{"qk_norm": true, "init_std_down": 0.0, "learning_rate": 0.0015, "beta2": 0.99}
MLP neurons of a small language model. Each row is named by its layer, matrix (gate and up: input weights) and neuron, and shows model dimensions 0-63. Each number is 200 + 20 x the weight over its row's rms, rounded and kept within 0 to 999. A neuron's up and down rows have the sign that makes its largest values positive.
A block is one neuron, or neurons of one layer that tend to fire together. After each block is what it responds to, as a language model described it from the Wikipedia text at the highest values.

L10.gate95,220,196,222,182,168,209,226,198,207,249,209,230,190,199,195,201,194,178,216,236,226,205,204,186,156,216,236,170,180,223,249,174,187,173,240,203,214,223,195,241,201,195,224,198,228,178,192,202,223,197,172,197,225,200,207,162,195,182,187,179,202,218,184,201
L10.up95,153,218,182,168,237,210,196,144,198,214,191,208,189,205,223,169,205,156,230,198,207,230,197,199,203,186,187,171,222,177,252,178,207,211,179,220,202,210,214,186,181,213,229,195,209,208,211,215,197,232,180,223,202,213,219,232,224,200,208,235,202,200,201,220
Predictable word continuations. Tokens fully determined by what precedes: as after known, referred to or remade, and mid-word pieces like induct-ed, emer-it-us, Phila-de-lphia.

L9.gate10,217,220,233,172,205,198,197,217,193,228,209,239,219,203,202,188,201,197,195,192,195,201,193,170,202,230,183,186,189,187,233,205,223,191,199,184,194,174,209,232,180,174,226,224,220,162,217,186,198,166,185,219,209,221,178,186,198,155,205,189,202,237,195,182
L9.up10,179,235,205,227,238,190,178,201,212,231,218,236,187,254,173,208,192,235,172,193,197,190,189,149,196,220,167,199,213,189,198,183,230,218,203,175,237,196,208,203,209,171,196,185,202,183,207,189,235,216,207,169,214,182,195,214,166,211,221,177,188,192,221,230
L9.gate131,210,200,207,222,193,208,206,203,194,226,176,175,173,244,207,203,165,173,212,189,216,210,233,208,174,198,153,203,194,215,209,207,193,186,199,231,195,231,178,175,203,187,198,200,187,183,203,176,223,218,208,215,205,190,176,177,164,176,236,204,197,189,214,208
L9.up131,152,193,216,208,183,251,175,235,213,246,191,199,218,179,197,168,211,215,150,223,221,194,210,188,240,222,184,207,174,175,195,180,177,175,197,190,192,210,237,196,212,209,200,214,191,235,214,173,197,199,165,241,189,187,202,209,201,222,180,206,191,221,192,190
L9.gate381,186,200,203,221,216,195,199,208,217,194,192,219,187,207,196,197,247,210,191,205,224,203,226,193,174,194,184,184,151,224,219,213,197,201,208,188,210,207,194,212,212,177,241,179,189,196,186,191,188,193,180,165,196,192,191,201,204,163,173,205,197,191,176,207
L9.up381,195,196,201,217,206,201,185,196,209,178,205,153,240,194,208,190,201,216,171,211,191,219,175,168,171,191,199,204,222,236,190,213,203,226,227,151,179,205,192,204,210,212,228,191,197,169,194,160,235,162,219,216,217,218,192,191,197,200,207,208,199,220,190,224
L9.gate413,207,176,246,191,205,211,189,209,256,253,199,190,220,211,199,180,206,193,204,229,214,194,193,214,215,217,187,189,217,239,206,197,191,204,206,207,185,219,217,204,185,220,238,216,221,205,183,179,196,172,171,189,216,201,169,187,192,214,236,178,196,201,180,214
L9.up413,216,206,216,230,207,177,172,163,226,206,194,200,174,201,208,207,196,250,199,216,203,214,224,209,241,221,210,223,211,240,230,178,225,189,208,199,156,208,172,197,221,225,213,154,231,228,199,200,195,214,197,201,185,192,208,196,188,192,196,156,197,178,220,204
Adjective after article. Size or degree adjectives and other modifiers right after a, the or a hyphen, and word pieces after un- or hyphens: a small, a large, well-con(nected).

L4.gate19,190,186,235,200,219,174,195,223,195,202,193,191,182,206,197,195,207,210,219,168,222,208,206,207,194,199,208,184,153,214,229,170,221,205,198,214,199,159,201,191,178,217,183,216,209,207,252,195,205,186,144,178,251,219,239,211,228,211,206,183,224,202,225,187
L4.up19,219,211,231,224,179,197,191,195,178,229,209,196,236,246,212,190,213,212,233,155,182,177,233,215,213,164,196,172,214,230,220,174,216,205,194,187,202,195,186,200,201,190,222,169,215,208,193,180,171,215,196,186,212,211,198,191,207,198,191,207,197,198,199,229
L4.gate134,219,214,175,179,226,236,227,200,211,190,202,197,187,239,191,196,189,180,228,174,176,172,177,197,178,221,209,217,227,206,218,179,179,237,193,205,211,206,192,197,232,160,183,187,226,216,192,199,154,223,161,227,202,184,191,212,227,177,172,220,189,228,213,203
L4.up134,207,194,200,213,184,179,216,189,204,203,220,208,177,207,167,209,207,186,237,198,189,215,224,247,157,206,204,184,215,165,181,181,216,199,207,218,173,153,208,182,194,215,161,195,208,206,196,204,218,192,157,226,201,194,206,209,210,191,227,248,213,130,196,190
L4.gate138,203,228,177,205,182,190,210,201,186,202,199,187,213,184,233,197,175,196,243,213,221,216,235,224,227,161,173,201,191,186,232,195,189,228,211,196,238,205,211,171,187,206,192,182,197,214,187,203,234,232,189,219,221,174,227,190,188,203,182,205,175,201,158,230
L4.up138,221,238,175,203,189,233,150,186,191,183,230,215,208,200,215,199,207,179,194,195,205,209,186,215,223,185,200,197,187,217,231,192,206,212,228,190,193,236,204,220,222,232,192,217,181,215,181,199,212,207,196,212,200,220,207,186,180,199,171,174,211,175,152,217
L4.gate152,221,199,223,174,231,190,199,193,237,214,218,182,188,175,199,204,197,189,234,196,222,184,197,216,206,215,212,180,185,206,220,178,205,173,211,177,225,181,201,179,199,180,208,208,235,196,220,167,213,216,193,206,213,201,177,194,196,183,210,199,221,211,183,163
L4.up152,218,182,217,211,212,202,199,236,205,197,205,196,196,206,194,205,187,139,216,205,237,173,222,220,233,164,184,186,223,215,212,203,166,219,182,231,207,229,201,203,195,227,193,236,191,222,185,182,170,225,207,227,208,223,183,230,189,187,173,224,187,166,209,187
L4.gate172,195,245,216,212,219,240,193,202,181,173,197,200,182,215,200,196,185,186,198,211,196,179,214,191,192,208,227,241,192,154,212,192,210,189,216,175,227,200,239,177,196,205,175,186,195,194,192,215,181,203,200,209,207,201,195,194,206,201,201,184,194,240,197,157
L4.up172,183,224,183,213,233,236,211,194,179,197,203,210,192,190,182,236,199,181,192,177,205,191,201,187,163,211,178,210,188,209,222,170,161,190,176,227,204,179,213,183,218,198,200,180,183,193,195,158,204,196,156,220,221,207,186,179,211,211,208,202,193,258,195,171
L4.gate212,208,210,237,214,217,214,216,223,206,208,167,193,166,209,210,187,177,181,214,171,212,176,214,199,200,192,209,209,179,207,249,193,173,181,204,185,208,194,169,155,215,181,232,208,220,203,194,170,186,197,178,242,202,146,214,190,198,187,212,206,175,237,203,183
L4.up212,161,175,199,172,175,178,189,171,199,218,207,200,199,218,196,196,187,171,225,212,197,194,220,243,220,156,188,192,196,175,220,180,221,223,232,190,221,211,180,262,195,246,207,201,204,223,200,201,195,197,178,247,188,185,201,208,189,196,221,190,201,181,192,226
L4.gate274,202,194,200,189,197,212,216,196,198,195,179,235,197,226,206,192,223,189,211,179,195,209,212,199,175,183,215,216,176,241,201,185,234,202,168,185,212,216,172,182,211,182,261,214,175,205,226,239,212,194,163,193,214,227,195,220,198,195,157,188,193,211,158,176
L4.up274,214,222,206,185,218,165,189,165,192,189,199,219,174,195,237,206,188,179,232,257,216,192,219,197,201,201,221,190,187,182,215,163,211,177,217,215,231,219,230,190,203,202,220,218,248,200,227,218,170,206,195,207,185,155,190,201,171,198,206,213,235,188,220,193
L4.gate302,214,199,181,228,203,204,247,183,231,178,197,195,216,229,209,208,226,190,186,202,226,158,204,221,215,174,181,188,186,186,229,234,169,200,219,206,240,212,188,213,244,202,198,194,233,218,196,243,201,198,189,194,198,162,198,199,234,187,194,193,193,194,154,165
L4.up302,256,204,176,216,200,232,232,181,232,225,186,180,219,203,174,192,190,198,184,197,211,169,186,215,215,174,188,206,220,177,229,196,219,192,207,159,202,192,203,184,217,195,213,191,239,211,170,238,225,191,221,198,180,179,194,200,207,186,214,181,162,233,201,194
L4.gate390,205,181,238,191,182,199,234,170,253,215,208,189,181,223,184,230,209,195,212,159,205,201,215,197,148,215,178,193,220,219,201,197,144,196,199,191,204,219,179,190,222,187,225,198,210,207,232,198,190,218,185,226,228,159,178,190,210,181,215,198,221,211,214,188
L4.up390,188,214,219,212,199,215,232,172,204,174,202,196,189,189,190,249,206,178,190,186,148,223,216,196,218,184,191,195,232,195,203,204,189,197,213,203,187,179,200,196,204,217,204,224,202,162,226,201,161,253,190,183,204,193,206,174,255,193,175,222,204,200,230,188
L4.gate401,216,192,212,220,224,211,218,214,164,195,195,209,211,211,230,209,192,163,193,195,178,199,233,209,245,178,168,184,230,226,192,190,241,187,233,219,198,182,204,203,210,190,224,176,192,209,186,219,191,220,192,202,197,163,202,237,193,198,198,196,187,211,225,183
L4.up401,221,223,192,198,205,195,205,196,182,173,204,174,206,197,149,229,177,223,220,206,194,194,214,217,168,183,231,194,178,189,224,177,196,198,214,211,207,207,204,178,222,183,210,198,181,166,196,214,186,246,187,202,197,177,186,215,219,196,190,172,206,220,168,190
L4.gate418,216,164,170,187,209,198,196,179,224,211,207,221,217,214,203,180,213,220,176,222,214,192,209,226,184,200,189,166,177,175,257,176,200,219,205,220,206,220,211,183,200,172,229,171,191,200,199,243,198,229,188,231,187,215,201,194,188,183,207,209,183,220,181,205
L4.up418,226,181,206,216,172,173,197,208,215,240,205,223,249,225,208,178,230,189,183,216,182,200,183,229,217,154,187,191,215,175,195,194,246,217,262,201,184,212,196,207,192,201,220,197,183,190,199,198,167,182,168,204,183,182,203,200,200,214,219,222,188,195,199,192
L4.gate419,216,195,231,182,225,194,232,168,178,231,176,213,207,216,195,186,189,164,197,198,178,209,247,187,205,199,197,187,178,227,207,209,191,215,193,238,224,175,201,216,204,201,217,236,197,179,239,193,210,177,137,172,239,224,200,172,201,215,200,192,195,184,177,213
L4.up419,219,208,259,184,193,198,192,199,193,206,178,206,198,208,205,208,188,196,211,196,216,210,209,189,197,208,174,191,189,226,189,139,227,216,200,206,180,184,213,170,222,177,201,216,218,191,198,184,219,150,155,208,208,222,197,185,171,189,203,207,192,174,219,207
L4.gate440,187,199,203,175,192,215,199,201,204,208,208,186,203,207,201,167,204,203,241,187,220,198,215,205,208,200,212,207,203,198,226,198,232,225,216,215,199,197,165,217,184,205,189,191,229,174,205,190,220,180,174,174,199,216,211,231,215,200,237,172,192,202,191,222
L4.up440,211,206,232,199,227,178,208,209,202,235,178,214,210,233,170,166,198,245,220,220,214,166,227,180,228,192,189,185,229,197,189,194,211,238,199,163,202,193,223,193,236,208,186,203,197,202,173,206,208,191,193,186,216,244,236,184,185,194,202,229,206,185,211,212
L4.gate481,198,205,229,198,204,153,200,202,232,200,229,193,177,215,236,205,228,194,240,218,252,208,214,188,187,180,176,194,197,166,216,210,162,252,185,200,197,191,200,212,187,192,205,210,218,203,217,199,210,205,156,219,178,206,233,185,189,193,212,194,243,187,197,206
L4.up481,216,197,206,195,185,198,218,221,244,233,231,171,198,213,176,219,234,167,204,201,203,193,235,200,199,198,159,195,206,210,193,221,204,225,200,222,206,175,198,188,203,184,227,215,204,204,185,176,224,195,185,248,188,176,215,166,197,192,183,171,208,220,202,258
L4.gate487,206,182,201,187,190,178,218,180,213,190,181,197,207,202,194,194,200,215,219,182,203,201,204,216,213,183,174,172,173,176,226,198,160,216,175,215,233,211,154,183,243,180,220,190,214,214,208,195,177,231,156,215,210,188,247,200,201,171,190,187,189,182,172,181
L4.up487,177,170,196,182,197,190,195,212,212,206,160,210,221,210,196,224,183,211,220,186,164,181,226,181,216,179,187,184,215,228,178,226,164,215,195,224,219,168,196,165,191,190,187,196,230,208,180,212,232,200,209,211,154,224,202,196,152,211,181,187,195,216,213,188
L4.gate552,206,201,203,219,169,204,214,233,224,196,196,188,216,254,217,193,194,162,210,212,206,198,186,169,185,209,153,212,222,193,208,204,217,191,232,212,200,235,166,223,217,221,220,206,230,198,191,205,203,199,196,188,226,186,174,196,254,158,249,216,195,200,149,215
L4.up552,222,190,198,179,187,216,196,211,171,201,189,193,199,243,170,200,209,160,218,198,168,189,219,238,176,184,183,174,165,197,207,200,187,194,160,186,214,168,190,181,167,227,182,255,208,162,204,172,213,250,167,192,188,231,196,186,209,181,187,217,176,192,210,205
Mid-word subword fragments. Inner or final word-piece tokens that continue a word split into several pieces, mostly in proper names, places and list entries, such as Gal-ind-o, U-tt-arakhand, Girond-ins.

L4.gate1,209,202,199,238,213,196,236,184,181,174,190,212,223,200,214,197,218,201,257,228,200,172,218,238,228,189,194,185,204,221,202,211,193,216,222,204,170,174,217,137,203,192,201,201,199,183,197,179,209,177,182,226,168,189,214,230,158,218,186,207,195,190,205,217
L4.up1,226,192,200,187,186,198,211,152,189,207,167,185,199,186,190,207,217,207,186,194,214,193,153,219,198,200,167,219,216,206,225,208,167,178,173,190,217,180,206,198,181,195,204,187,226,213,226,205,181,168,200,241,218,203,212,208,210,190,210,194,211,214,193,182
L4.gate87,184,225,187,186,199,187,197,194,191,198,194,216,180,203,185,196,170,196,198,217,209,154,229,176,221,188,215,213,170,213,212,184,216,172,209,188,175,157,207,197,199,176,234,199,162,189,223,226,131,208,199,205,177,188,192,188,201,193,189,218,173,214,212,176
L4.up87,218,194,212,187,205,178,208,173,194,199,207,211,196,212,217,200,247,189,218,196,211,225,232,188,188,201,173,185,168,184,201,189,160,221,195,211,217,195,184,243,209,197,199,204,183,223,217,185,169,214,182,187,187,204,239,190,159,176,177,201,205,211,195,200
L4.gate107,221,203,198,210,203,160,210,194,205,203,220,218,204,208,194,188,167,183,193,185,223,176,218,220,192,197,221,181,192,195,218,238,199,194,169,221,208,185,199,162,212,163,217,185,159,157,212,190,177,214,178,166,188,190,180,185,199,209,179,187,221,214,203,189
L4.up107,215,196,237,194,180,183,196,236,206,189,212,183,175,201,205,200,180,206,213,199,229,178,231,226,194,167,191,191,223,212,206,175,177,208,186,223,195,216,165,211,157,195,244,224,189,181,172,180,213,216,169,151,168,212,217,174,178,186,194,202,194,180,215,232
L4.gate130,178,179,182,225,186,206,193,191,222,198,202,185,150,220,226,195,215,195,192,173,199,200,189,236,209,220,207,230,166,190,211,225,199,179,180,230,189,194,213,201,192,162,189,159,212,220,225,166,201,228,231,193,190,172,209,212,151,197,183,205,221,213,225,229
L4.up130,195,177,193,216,184,190,195,226,176,173,191,185,182,195,203,230,163,244,193,221,211,184,219,195,208,196,215,182,144,209,203,178,183,210,140,213,179,213,204,206,169,176,179,218,188,189,190,177,212,221,175,192,207,221,205,169,204,221,138,185,200,188,195,193
L4.gate149,240,211,214,188,236,189,187,188,200,188,205,235,197,235,229,186,204,212,196,186,219,204,238,195,223,199,230,197,203,233,240,199,202,226,193,179,197,231,194,216,218,190,195,197,228,214,196,188,186,167,209,225,212,267,195,170,209,183,158,189,206,207,215,155
L4.up149,189,245,214,225,215,172,214,203,198,211,206,212,212,218,235,201,218,200,175,209,201,196,223,199,194,201,220,202,224,254,222,201,203,199,195,173,162,192,217,201,186,192,225,197,197,178,186,191,168,205,247,205,201,220,192,157,194,197,200,187,199,192,220,189
L4.gate163,214,210,251,201,204,187,203,201,222,209,211,206,209,192,228,193,182,218,218,189,228,157,193,209,200,177,205,169,184,252,249,189,183,203,210,190,186,196,202,160,210,190,221,233,210,169,189,194,206,224,182,209,179,206,189,179,179,196,169,197,223,202,195,204
L4.up163,221,207,186,205,191,188,216,202,196,178,201,203,206,194,222,176,152,215,187,200,207,183,239,181,208,218,196,182,209,228,203,219,180,223,169,194,241,218,189,204,226,167,180,183,182,200,189,216,211,204,200,215,229,199,190,208,170,213,210,205,188,223,197,189
L4.gate186,164,198,176,206,175,203,179,185,225,189,209,201,147,157,205,223,176,206,207,202,206,186,197,221,189,224,227,175,220,175,227,193,184,206,186,196,203,225,218,190,180,199,194,220,192,213,186,178,181,153,244,205,179,192,181,203,173,210,187,208,218,204,199,202
L4.up186,180,193,197,200,219,213,183,183,185,184,196,195,177,202,233,208,190,174,179,190,213,196,210,200,258,209,186,179,194,197,197,205,173,234,214,196,200,179,191,215,189,219,208,181,192,169,204,233,191,209,189,201,210,187,190,180,206,244,186,194,217,234,170,199
L4.gate244,206,180,207,207,206,206,208,205,224,224,188,188,185,205,198,204,187,228,194,180,228,209,220,177,217,198,175,194,224,226,240,187,225,222,206,189,223,206,200,199,199,166,216,198,202,254,181,220,186,226,208,212,208,226,204,186,175,202,201,161,182,161,192,211
L4.up244,220,240,204,198,211,221,214,205,204,207,211,196,194,213,208,163,232,226,212,178,202,213,242,235,165,160,173,188,221,226,229,198,226,204,228,201,199,195,218,185,232,225,202,219,168,203,185,209,217,244,165,208,188,155,178,171,208,196,192,208,178,190,217,220
L4.gate342,190,212,205,191,173,214,198,193,212,169,201,171,193,226,208,229,181,186,205,240,221,209,203,223,198,188,196,210,256,227,180,209,164,223,202,219,172,204,213,187,224,175,228,192,205,199,167,180,189,184,185,185,186,225,199,191,177,190,216,218,172,198,198,206
L4.up342,265,223,195,207,201,200,207,195,191,174,189,200,227,195,180,217,179,197,205,214,193,210,231,224,195,206,184,174,201,266,189,185,178,201,197,193,220,197,225,206,222,171,191,204,196,208,172,185,195,180,148,202,199,225,204,222,200,168,206,212,190,206,200,200
L4.gate358,210,224,189,181,243,172,187,201,211,199,185,176,176,190,176,197,157,185,217,228,232,211,219,218,197,174,235,183,163,203,195,174,207,188,178,191,213,208,213,195,208,216,177,203,185,234,217,203,163,217,183,201,201,167,198,203,181,177,176,249,194,192,199,201
L4.up358,214,212,169,176,208,194,218,193,193,190,179,190,214,200,214,178,233,235,209,192,178,194,199,216,177,192,219,205,178,182,185,207,191,190,224,181,182,228,199,228,195,166,213,155,199,193,185,198,203,181,208,174,189,202,208,167,210,180,223,195,199,200,207,177
L4.gate367,216,206,192,203,183,226,180,235,199,199,217,209,197,207,167,204,182,176,200,208,229,219,221,169,226,228,199,189,211,200,165,227,200,204,228,214,208,192,206,206,267,207,213,199,218,228,217,158,201,217,190,217,203,185,163,193,202,186,167,198,181,222,183,220
L4.up367,213,237,202,206,198,243,190,218,197,199,190,203,177,231,195,186,172,181,209,201,227,232,227,174,192,190,173,192,209,237,195,158,199,201,225,192,211,220,208,213,218,227,186,155,202,236,206,177,186,193,217,196,224,206,175,224,184,223,175,217,164,221,191,209
L4.gate385,217,209,206,195,204,191,191,241,235,196,216,226,168,220,226,208,182,192,172,202,212,186,229,211,187,199,201,211,212,201,200,209,176,214,219,212,189,206,184,187,222,209,220,197,185,195,202,172,182,199,219,170,166,189,187,192,177,194,191,219,189,192,207,204
L4.up385,219,172,223,222,221,206,193,212,222,212,188,200,184,199,218,188,187,169,178,208,224,206,199,188,197,240,163,184,225,183,204,216,166,201,197,237,213,200,178,200,258,183,218,170,184,202,172,235,169,228,215,200,174,145,186,205,171,211,214,202,178,217,178,193
L4.gate412,191,152,220,225,186,185,179,199,211,164,198,198,177,196,193,193,191,236,209,186,245,189,179,187,191,213,195,181,202,199,223,210,175,184,192,223,216,207,200,206,236,193,200,212,221,194,191,225,175,226,197,193,146,183,200,201,158,206,197,195,212,185,199,192
L4.up412,195,172,180,192,204,215,200,138,211,182,218,212,160,200,200,178,212,173,178,189,186,206,196,193,213,174,171,167,189,220,223,219,214,196,167,202,223,201,188,209,162,221,203,198,196,199,196,192,226,209,200,214,201,170,210,222,159,192,200,200,198,207,189,187
L4.gate463,197,176,222,214,155,205,188,183,217,229,192,198,194,215,185,181,181,192,191,195,209,199,227,223,231,208,178,235,200,240,236,211,205,229,183,221,191,200,153,182,234,211,210,161,230,169,199,165,206,195,195,192,213,210,210,199,211,171,196,197,184,234,163,187
L4.up463,187,208,195,198,163,176,187,187,190,244,207,168,199,197,206,201,197,187,177,241,205,178,236,226,202,203,196,216,205,204,222,195,223,227,188,212,160,178,196,181,208,209,214,175,231,163,175,167,200,207,183,175,197,230,212,219,183,168,202,191,180,187,195,202
L4.gate492,190,222,200,177,228,202,186,230,190,197,197,219,188,220,217,180,182,154,180,210,202,166,224,207,201,180,202,201,174,179,231,197,163,194,200,209,249,198,222,202,203,185,198,194,208,187,197,192,199,189,201,198,205,197,180,207,190,211,166,194,187,193,192,164
L4.up492,182,230,219,179,246,214,187,248,188,202,180,192,191,200,238,192,208,194,207,186,187,169,219,209,188,188,206,215,178,180,201,203,200,196,191,197,215,210,211,157,192,204,177,213,204,209,189,207,210,201,214,194,188,179,221,238,170,227,207,212,170,176,245,206
L4.gate494,199,207,247,249,161,223,231,251,228,176,174,208,181,203,197,214,184,231,205,230,222,174,220,185,193,233,202,227,206,232,192,181,217,219,171,215,197,209,191,203,204,195,214,175,216,234,178,211,215,173,197,189,203,185,192,191,171,182,183,199,198,174,192,193
L4.up494,210,196,208,234,197,205,213,179,198,189,200,210,207,200,210,226,205,240,206,210,192,188,210,242,229,228,211,211,219,167,184,171,230,212,220,198,176,180,194,173,212,222,208,204,209,200,162,200,233,196,236,183,176,212,213,205,216,182,222,209,185,177,217,245
Adjective-forming suffixes. Adjective endings or whole adjectives before a noun, often -ical in headings like Critical response, Historical population, Geological Sciences; also specific, total, personal.